Weights of a small GPT-style language model, trained from scratch on English Wikipedia: 9 layers, 10 heads of 32.
MLP neurons of a small language model. Each row is named by its layer, matrix (gate and up: input weights) and neuron, and shows model dimensions 160-319. Each number is 128 + 32 x the weight over its row's rms, rounded and kept within 0 to 255. Numbers have three digits each. A neuron's up and down rows have the sign that makes its largest values positive.
A block is one neuron, or neurons of one layer that tend to fire together. After each block is what it responds to, as a language model described it from the Wikipedia text at the highest values.

L4.gate83:114132169118073137164189100136139111159124132104118189081138119130159078175101093125137087058167135113118075123142114152104062145137112112132145181091112086133138098160168167117103118114164123094148173100087089075146129119117150114127099077130130151122067084110158120105159096139183135091135168173082082078200107074132129106067203120124161119116153060082072159171062050102149129156159121067133116095121065150092116124163161190116140094138127054074077153117159148142108084091127132
L4.up83:140099132155152082143114140094116115149142131118106113104084127180091154121079157115003107063143071157158152130135080139087162169104135200114107114127111082162164182130133150123186129125153160167121161121118168175126111132135100150104131033095073132129093105126135056093174115112098180108116203197089143139155097111147148183102132161110123124135124105071136117155174166064123160143179135142099104125100165101101114099115181109106123110135124124154120140072095164068122165163175120
L4.gate140:144102108096142098130122128188112141077073127166082136101094100158134141062087135087135102106110157187116123079148120080106139184183082144137152087161166153134140134122127154117128127111119112086101233132147167119094097171149049141103143168110139142108105121140145095167124124149086099178065103090110164143112087077142164178105127117149124108141160125147077111103128143119034105099124148110166131173118177105107128127152156142130061191152132144146124169107204149119108171145123077
L4.up140:160126117086072113150170099123127145118131136161129141103095095120182156167179171110148155080160105174156107153098073148091152150109085152086166086145133178154088089053110073154158184088070204110152158143125191158120120150123071192151117125102096107181157178113155079170136137142050141175162098114093113133195154093146167134114130139073123058079145182134142117142090170130166124132134152194090096151050112139150106129116113138119095154150119130066158143093110122111164135136148106
L4.gate257:084143121185057134199150135182111130060104170167104140106163172126101110129080159146174179067120097093154107165106162139165128163107131073101092102153167115073150182131155134153220163200130111131118175097140112153102176137146069135089149142132142154138143105145129130169122147055133103130141166126149191130116093120066153211070067149112085118141118172101127135123132125084122188149147115163142141169072124107117091111133162167117120142110198166133069124108107154176161128154151138
L4.up257:129108078121130095099127136120113163186122160115129103170113104129099060126181107094192187157152147132114131120130150118129085137080158157069130164082098123062160156129169166134106125210102095144105126160133122107157168135116131097104151094143113084135110109056089148113179086132047196110160133111144139134097096127103127119084153139146123144066111091150126114208151164108130177129141133135101170106048165085172087139120101165125123143132149073087115150083065122131133193106162107
L4.gate268:089166186109138187079133119105170133115088169089090161113169131070162145187113145092138135126120105158122117175137121144175106151165114116100148174169140138163094122107151104103103174188159089112195132073095074179162018173101064121161153076159132144119151075123106158116131119123122127113095075106097135128108134145141154111098158156154109111143183106111111147178153152076130171147144146136103160137034133093138151159096181103154164111092139103114093161155213120149211151103079103
L4.up268:101102125182091167156137090114114107122122129135084160126125162136139092114116091132111086135120103114115129151055132165144053135139188145065129048082137156121081150148158164083107085132091161148219116147166101122076104081139101149104120130124072123143176079169145130129108137118095117090133129130080157184132090169108080142124141147052092097205129119094140190113070167117136146131139128100157145043121078120082188126157096080117151116165128149143100111124136116152107149114167119
L4.gate328:170146189120103122149107126152089080165052141132185128154097143148125146093174152108119070122093165135093165152080087103074151126104079149090132121150156148167080192140157141125103115078099145080086143094085123137123130087165044155142148093134096112136130103111155188124119150070108076200145089084098172057085070171136155142100129134134187129206152167126124131110114111089104172091189202164146170161139126137092144130144147098151163183147144126119124108154107121106149136105111081
L4.up328:075168172129142144137164117095077145133116132121120086101129098170152163109104126138140123164139134115133126117145151079116065167103150174124094121086091150098121142155168135149052148152148102035191102131076108074129114141087111157091190086166122142064097145132103161161136100076087167147117158170165150093086094127162138210119165076093142097121099072091130116191136162146159105127139132151129116089087118158132113138086134119085097101169051116086113114126144175132109096111121128
L4.gate351:182119103127162166123139123072113165105114166134124103172193121161151139153122134056163114123138141146115145134167205047114164129180114049111123136057112155148136166179111048144188120121081053129107109097142111128108153085172101123144099161119121132088171080140089136172163144103109172146166160145152101103127116138159198116117145094162118088157083178127152154171115159124136171136092123133142121125097061177173131142095119105145144079091089108116143145108154096140140139120152143
L4.up351:089097036118147114080167130101134143083116145079101140105175085107105095187135108133113151123117126141110055139172119158106156074144077156135164110118119169137137130140126139086164133134162144093076138165130089164125092175087153120118149132172080126158130144103097133061122157107157148185094140065172077151186060116064093133155104171146099099123097205083118113113138092139156142180170104122106112053126128141147093196094133158137139142121135093125145213109125108114127105090107118
L4.gate441:066137122120103200137127137129116074098113153154153157092125130097134129191105151127121137060123084148130120155085139085148178090140103121105086128107135111109115159166151116123128218161111114123102134100144102124160096095133163161104124114121127070187162106110110111165101100107166117116206219125193164110143108097115112134108124117137094124158125129164097124123106127145184170084143179123141090220047099089115144072185117095092080153048119175153108207116128134140153157096133086
L4.up441:133102119122167128104114158117136156139106141218139119133088124096133126134201117094137121189152140164110112178099095098113105153138177141188111095117131099160117123106156130118128164127116113201131143174131144140105135050142106183152155122114185044099066114135117143071089101156094089121151129084110126119138152149220129187097144086082160104136121096093102200156100225126154131161104071091191127077144118147115129153153131145135127128190124124050136100146129074094160156096055136
L4.gate573:119146099125173134118134141135107105066057148122114188095118131131135131078124084100118107116105146126091115207126165118149110104100107122057070141123096110118025165124106109085104132153077117093110143103129132139108136091060138152131099118096192100152105108058000127118160134085100134083094121117100086090101134153128097161063073142168176159105147131176130101151088151119115145099111157100121126095110127091133106193168163119172109114152152119078138173095071110110083165094140091
L4.up573:096194105121100105090142101145128204105025088138129142122129104147111093183066101188170159135090108105107106186085096131116099129139133116150108070118139164135056138108124122159123074157117132099106174099079094100052104157116135133170114118163121101156175137143123060101112156126108092141085146090138109174104108109155126115077153149117066132148148133058177149190115118131160073123137120038154094121037080180111138098116108140103143116087150086122162126124174146112137179097112170
Description: Short preposition-like tokens such as in, by, under, for, on, whether standalone or as word starts, e.g. "by and large", "in abeyance", "underpinnings", "forewings", "inherited".

L6.gate618:166152146171100118159162055122144101102113095154113151082123147184138093167127113137164095111154099117110097109131137160150126081125112125096096185152090150155094220093139135118153104103189102122131156179089122111132130132145160129188092114177157181118169089172115106147077165129074165093138154160078108083137152139154114149111167080135155175196126119112131094119156112133135174124190073130124106153135107145115128127146090183143103142110097104139135156156108148126162073075166164
L6.up618:084160117123145140123127100098150095144152187115069134132146100129144129072039112166134106111167140143140103173136090154155117072152159091124152102121129101140123168087154130177151176068133106147098154144122134124095141162153133107103073131118113079114194137125137127150118171168095114144133125135089152080122113108145171104151124151157172098139130137146142137130159136147131083126170092183146137115161092140088182089075188109156114117089113093116104172122178116104115156155120093
Description: The preposition "on" in any role, such as dates (on May 15), places (on the street), or events (on the death), plus "off" and word-initial "On".

L2.gate39:120102133126139210146133164123098169157093177111105134161070138137094126147127157133115112156072102113131183142164131095169162103101112077124107136124120181159094110147165105106141098161078155096097087087173103128195098108112046062118183125132127152129134110134162079165188103155119147136215165074128174141131135103202126184140076143099142184159137168110125081082085135181082164162183076148171076154046107163114159089118111140146154167116080163101182110118126143127133137134167132
L2.up39:109161141142092109110160111106150161148065193101115090137133142126138109141101138036159167147128134116178150182121118108195136116107101131081125074100104117112115134136143115098153141103140115099099136139174074149147106128096117123120166140167110132119102099156119076107186134134132125156168158110081126166150068133141107104146164174123166108167071153100117144105118134154182149127183165077078158113070156168096120164174177150125130124157129182100172203132073167160184163159117149
L2.gate236:143087102059146113142154128056101122054146088177109172054116062154122129205214125071194134117122083167109128145137087148121093086169129111127101123164051154106151098194150060096121166154101103134120172150140108136143112082078115117181135104136115105115136106101074092157174106131141113158103134089121130120101110132117143145132148124118121144070110086111135124168108082176164145129178129136083062128119156107065100127153156100099080084134107093153143117102106150145091114148144129
L2.up236:163099132074118188134101109120099176146094157162108097137055160129127103147116185119121155148104117197131118143153136136108129148107166110113105094108060099159036168127159115103161056157061132112095101145152097111131106137059093117086137101137163102100136138117150129130161095141148149124103134107123173145127125159141153154106107131143154141158087091136122112138120168149075118178133112142187146098128120058100183157154105078128118115111062100138079121103116083118092162147187168
L2.gate248:100103117143132111175151150137166090148130084136171129145131135061178106131134085130123125130122209128057152090132145137145057106122140092112148169111116144158134182085124083131208146094145091121094146106105157139175142126114169146188136143105098189138175116158098152178100147105141156152095126157142154175099151103065153126128138183098152140207118142102162113148153202192135150100138123142190092074109133186135127050151099113142128084125155152138167170116094117150086121146095167
L2.up248:075091118129160116079153134121077135133175093189164110131165109157112146170124110102121091144072143132078100106143062098131107141159120128154124165109082173160133158213131143078127102103143154155133144132145117105074149082124123147170182107134113106167182097164111159144091147060077138155101158092094155162111086117166197136085109137134171130148103087117077118174094103202130111103090111172178140073087128124076161189122093157175101105135073109136096127144189127103076120093133090
L2.gate255:135084136096075131160133112134125111161085191060098095148138151119083176145167124130153080144088213167128146136101135207173109138089170127118122110130127063085100136109137133091144139140198115170149130133146131107097182076099082113186127191127106120160186111141089166144124152090138074149155146128180102081128054124094193178149117135137145128126142171097151055124142150118124118107135088116082144097120121129108178114135079120170107186193142108145146126175178095099103160165100108
L2.up255:094087109101147144099080093091166130126124173152145140133064155133116084141114130090114123176088140181162142114135113170144088171135173148094126104121092109116027094153148123081088123161130140098108037135110141090090155098114156147157255112119130119168112100097117071149174153128082086170128113093146117108140077105152079107060193118075097081150123118159162128123108126055121109136127163090076110185103144107097085112112096153113139099158171098136130071108131121176157096153110133
L2.gate444:105181132172129151163149096089154111141124142139134128167104119148146127078039055143106137157152176159110119122137174166105135077084109183128141134132052086244108141221158102105169121121116130108156189138134132172157142148079148176131192097117162108079127149143134145080083127153070102129159184118096131173073123170136100145111175133138120117124147118120113103131175114163151101153109125069169114105125138098154138138183119175119196142136106122140137137163174187108111142101113169
L2.up444:117123155156096110168095060123119141146087109093075160101118163137131094134146085187178175126173110137101176112096103053088159185141156104110139198107158150069073155142183158121122130155136146106102179128136081087148113126180080106151110082138137143114061103055128181135161128173108132169089149115139152129133073089108133164118092094177094094149133105133105101175119135106172101146105112119106106150123078118122137115116118128203090122133101092152170116101176128166136118096082085
L2.gate465:156188143099154157085102146127151132155133124141105075194119123055102164112129103102175179170115133133097128143089157145075051129162116106118160119137121191123080134083094165127154126109168157138097110083160160100169125143093096173150185080113130139135135093168116098158131109135118098181114130139165087167099148118097119039178061058138104136165161148103169115098115110123158137133108114148176151121146061137110126104149066134085136130122113092157109119116111152139130141199145089
L2.up465:137081142119166144120151116081149091050130131086114112148184178094175152142167154174127165087087140063159143119141196122109160164095139088163118078120134182124118186148114182126127156118128089106142100107105026127115113153092109089197145136098085083123127150179137062138155108108111177147165110198132066166162163123097113113135130082147069125126122117166150170123166083140168081168121079157153155177099126154103112188157084101093136121113136117141152126128111126140069147199127096
L2.gate671:112135140179073166133045094113153097144147180104142092095188159094129075088105109126121119123146122159130123121177113139114121109111175126152118165159074190217084158171090127081131162082113134094177115130171070150137185157077125137161069091150144091158113113077112132160116116142108145137159141136139067146135120163110098104111122165038141109101106103156084091110144093123125150122137100085128170148170157130135146135098162123192162129099135159122177184145165127123130131103135165
L2.up671:096109147182101152134151120107149174150117063133133138131142157086115024144152162146119158155211154151122122102146140064104182086159204186129171159107075122084080132157122124035111126164139113130074135119137093176158084144118123118168156103124124174131122166172096169159124116154178159150138144192114110102161154102108115126139125181152172137147129162151078164207133109141148108118208090167132071115152169097118088150126170142162120114129141146108147176123142170170124081114129153
L2.gate774:090129175150145166147084083162179164122136084181140168126120074168150127146067171164168122144153166152166101126125154123139112145124080130093152108137035163104108122141141130047084148106122104114089158137090102117099141164151108151167099134165062128141149130143115129127120190183059158157143132133149163114163131061135078113153135096129117148105183129120167170168161156153080189129192143105093118111131183138157170142140103177119160165120084114151090129166160113166202129132109121
L2.up774:183136132102167124164116145104146101118162133178162120107122133094171161146125206119225169166176124169142150078085093089136083168094105093108163110138122216063123126124130119097118151139209122107174116107109134090082159094145095075150165142148157147147140149083117138110125110153099090176135132146130150129118131076151165108148113117119139115064108152106130118144087145192160108136111150157105070099109123173098134132138091083081148091104129088115190129125165139035079150144148050
Description: Prepositions on, in, at (sometimes for, by) opening a sentence or clause, usually before dates or times, as in "On 7 September 1940", "In 2007", "at first".

L6.gate615:079120168106118101133125136106127152101078110062051136151115120116138093132111064102166145126164172152095089113134133123145082072133162116212155138193138150123075135134186114147106152096101120143204122116118173132144141140079126066128130092095152120109125126117068090091134089179122149111134151130082161144140088082098143151112195155193179142079102111155203171095041129112135129107076082070044082118140089135113062129053144134150109120092158143099077079144109153132164163129115185
L6.up615:147117148127100166121096099117111094153109140133124082137174202176135119110121156097127076175097074130140135144209072176156131099168073132069184129143179133097149059190126148158121162132109140137142118192128155117183120147104102088126130104078107089100075172104116132091105169114102137068161150106142155108123155117113120121148118146175160140124121166140197214143071114139131143134114132145088147076197151171125119132099105109119112176151150109118130065118151141154075162122057154
Description: Opening piece of a word split into sub-tokens, especially capital O in names and abbreviations (Oopjen, OBE, OSB, Owen), plus heading starts (Des-cription, C-ertifications).

L2.gate316:130126146152114122088122124140118125172095072162174166100162178135071152128087116089127104100116115180145111148121067177083125189110129125067092144146171125154069118093093112188071145146138107148169102176166190126114126123106132130103163104137087137077126121105150107057171159141142152152115125160110162136147124147140066118067117145101197103093134136185155188057172142134147091127177125116159161137115080072074052115074185128124149110106153158095156092135065109117143167096092119
L2.up316:144126095103095126195077135157111166102126117128142139130121120095097107189145157130208126152124105133112187189053103174148108167154112172096178094072098153179109199148149076116067100133115153148150125153135106138142118109060130097146133091132088115115138081108176166111148104164159135088170111105137184153167097052117074107112184104094180118136113174136115102089128128132177113119085120128158190100079089077104152108150113119117149087059154130187091170134109162120117192156070112
L2.gate361:166103151211116138175113091092119130149060159178078115189141147134118088090084117154106127155123076139137196166104072167136141112170119084147240144241111074128118101131095088177158128143125118108162206146154179153101133095138114095110160093168079106121102123132125102116103136113171059136130140163102130170099099153100146148102155143165149125194134124107205176131118147061079124161156121086061097137118063138118079160147101146116134139086154124070123126172143143112132176132176122
L2.up361:128098170160146184157162125145124138159115159203135160164211126197123097147098124134166148125212104120109110178090121142125123144072185096139203198092110066127116124139119129166083149138078152069178157117093141102121137142065161131120133092153154099149119171146159096119115101100156089160206086151138133166090112180104047152140185116137161129135146084146145128097074156075155119116176068125117145085137094132152160130133035164148108126161124134102178106111185098154112113158174142
L2.gate376:133090101151203122109173166128097119102149132144139131139159129086126150097164131162198121163194101176137125146146086121112192086017126144078128135146147124080059130115156096178106194122118085142115156145125151164111154151083154187187173094069077129187131140079163123143128207083164106126103173111086078125088133134102145101133124086074138080119142124103145178170084165140112126095162142153097111109106096146177124120082129151133085139142129101151142142107119151175158137120154179
L2.up376:111154101169113124106122144119158084168141149144138161076125070139118182109103136135126080127105105106100128086158178106080175102181109099101134159109183090107159150119229164095122133167137075139120113074173105110073190139157125175139117122105119127146128099136102166089165092131122057136171125119082175205118118092157136097129151095153101139119168088187111147131108103142182164036170114112136161071159126180132130122162140112117134112133087095165159100152003100074123086110116152
L2.gate404:084118104151107075114169160166089074132153120099083153157177136127127089113149107162133175094125112144085107117124131242144075142105142169142196129151115141124121171139104139186162172115102164172223184123137067098147149144123164116178163127058100116159172094107114141142108144200123101145165097147081109164101138166088082161126143125114122148110160130133177207107138117076109121136099120140140105090176127148166108090114087152152107111136165139093094143137152134115094110093114125
L2.up404:093071096105126132119137112100116193118185125126151102139153064084138125082090153180140051187152138116105109182099124104127151126157161161143115107183120093099130038116151102166090113114126120075129154064136108139073171142096101067096111074181101081082199064203121160169103099175150132144116091216112126111184095143111070153076199126083136098117039131136151134087093082147156103102146140156088161088199105144152167158107106122127115104117077138118108086166131158154169126157176134
L2.gate473:123151128119102077096190098118076165098147174102092092119143113155151175095154097193128098080105138107131201146162103163174117135160117163200109172149146102117166082114163143130141089151111113119170120088111128114170068155137111107146101160120100110160244128119057118053128131146144145144110077139134112139127111137085130151123203114102184098084137157087194220119133135139077127102184176102078142117129098096171140115119141123114142115123149114129098092172147160127172151118075171
L2.up473:136124121160092158140121159146051134093105097133151108095098132119152116117137147093108095116188112095078154124150093119188086116133119166161111090108132135086201093075133061171136136174134147132183143048059158133126082178166141097127114170162078154133183081051104169133131064164093129110091083110166102109087125145110132135110133115177117133192128168140152126152127182108121117145163172104107020153188075159105124152110180114076108147094102062120131072153111160095126117098114117
L2.gate611:182173088092110083132072134117117148113145148179158111096152064194146115120105079127104101218112092092077167131141122164084107144147123163183109166188120156138094111133139170189072172143138125133081126142109151168180114154129159110120137174106146088119172161090164094169148096130159145082146105127105119144167070160180152164144130149119153110115145116160159141106093142120157089124155101129153089125201125130091098120151131092131131138099104144144177148143152157164112127147162137
L2.up611:127110099130119196145139120107160056125086124154111101050184139136120116121130159172056124130117032118122181109107150144121142133124093130119122117190126143146149121115155091197112181069068175107130129106195153190126113125103115170099101148118147122148150165179134149114190124143124078131184120124132148070106071141153097121105117122137141161121135120163166094150141159160130088157149116148138183128117142111054154101078118131128193165163116106070127082151180096153136154166116072
L2.gate694:096127075100113111155148105185164162108107105105068129115156148133154147105151144190135125132153180143153096125071075172106177117138118131147165172140102112118114114148138098113107096093124155122155124131122155139094086130130147141160116105065169113093140112115059198094118146129211135132173148112130137104182144100097107143137063149090113051115173100119138123091055099122187121142140090104125092116175126120129115112107137096110141116093140161135108117105105148100167130117133148
L2.up694:182133099143146165131167169164068130090055097188148174143131151209116179141178162183091084124118149181180137104137114134083108134135158083132163091187130150128128125170123137178127142094078103138117132120090097180073107066104067141149140081167134135104126158127191149095142106077090095105151102108182083139117157160072167158057129151142095136087077147130150160113157095140158098098099125085114136127153116093101092143135077154127094179201115126112068140166113093110098051162094110
L2.gate753:176184109127104076122151133101137120112142134159107150117131140150158097142072136122153142132101137166133144093118101103119114177078082121157099150148080120042120155116104131147108145117098136116167140140050127059125158150091118129169112094130187111146168155085121120145148100183068141112118131111123092141196084128184113146089104215157134136190082065116170100175115079111150178086121119109132115225179054142147104119118148137148149101119143075178163114150150123092186195171141170
L2.up753:159128095148148131159104166104069079123145180134117170142130095079126148119116150134115040119118139111132159103108132137173116212141154088108141120176155095104179130111106115155158141154092153108147132141114152082111143108124127101086131134132154115100152097080141138129093130167088116102133141105173098164166101103082146162077035156146178144158128059160098137124089095094164144131094174087083099137117106141140163123102127191168095131197128137121110164153165140098157137156117120
Description: Capital O split off as the first piece of a longer word or name, e.g. O'Rourke, Own, Oil, Ouija, Owen; more weakly, other opening fragments like Ko(irala), Vas(ile), do(llars).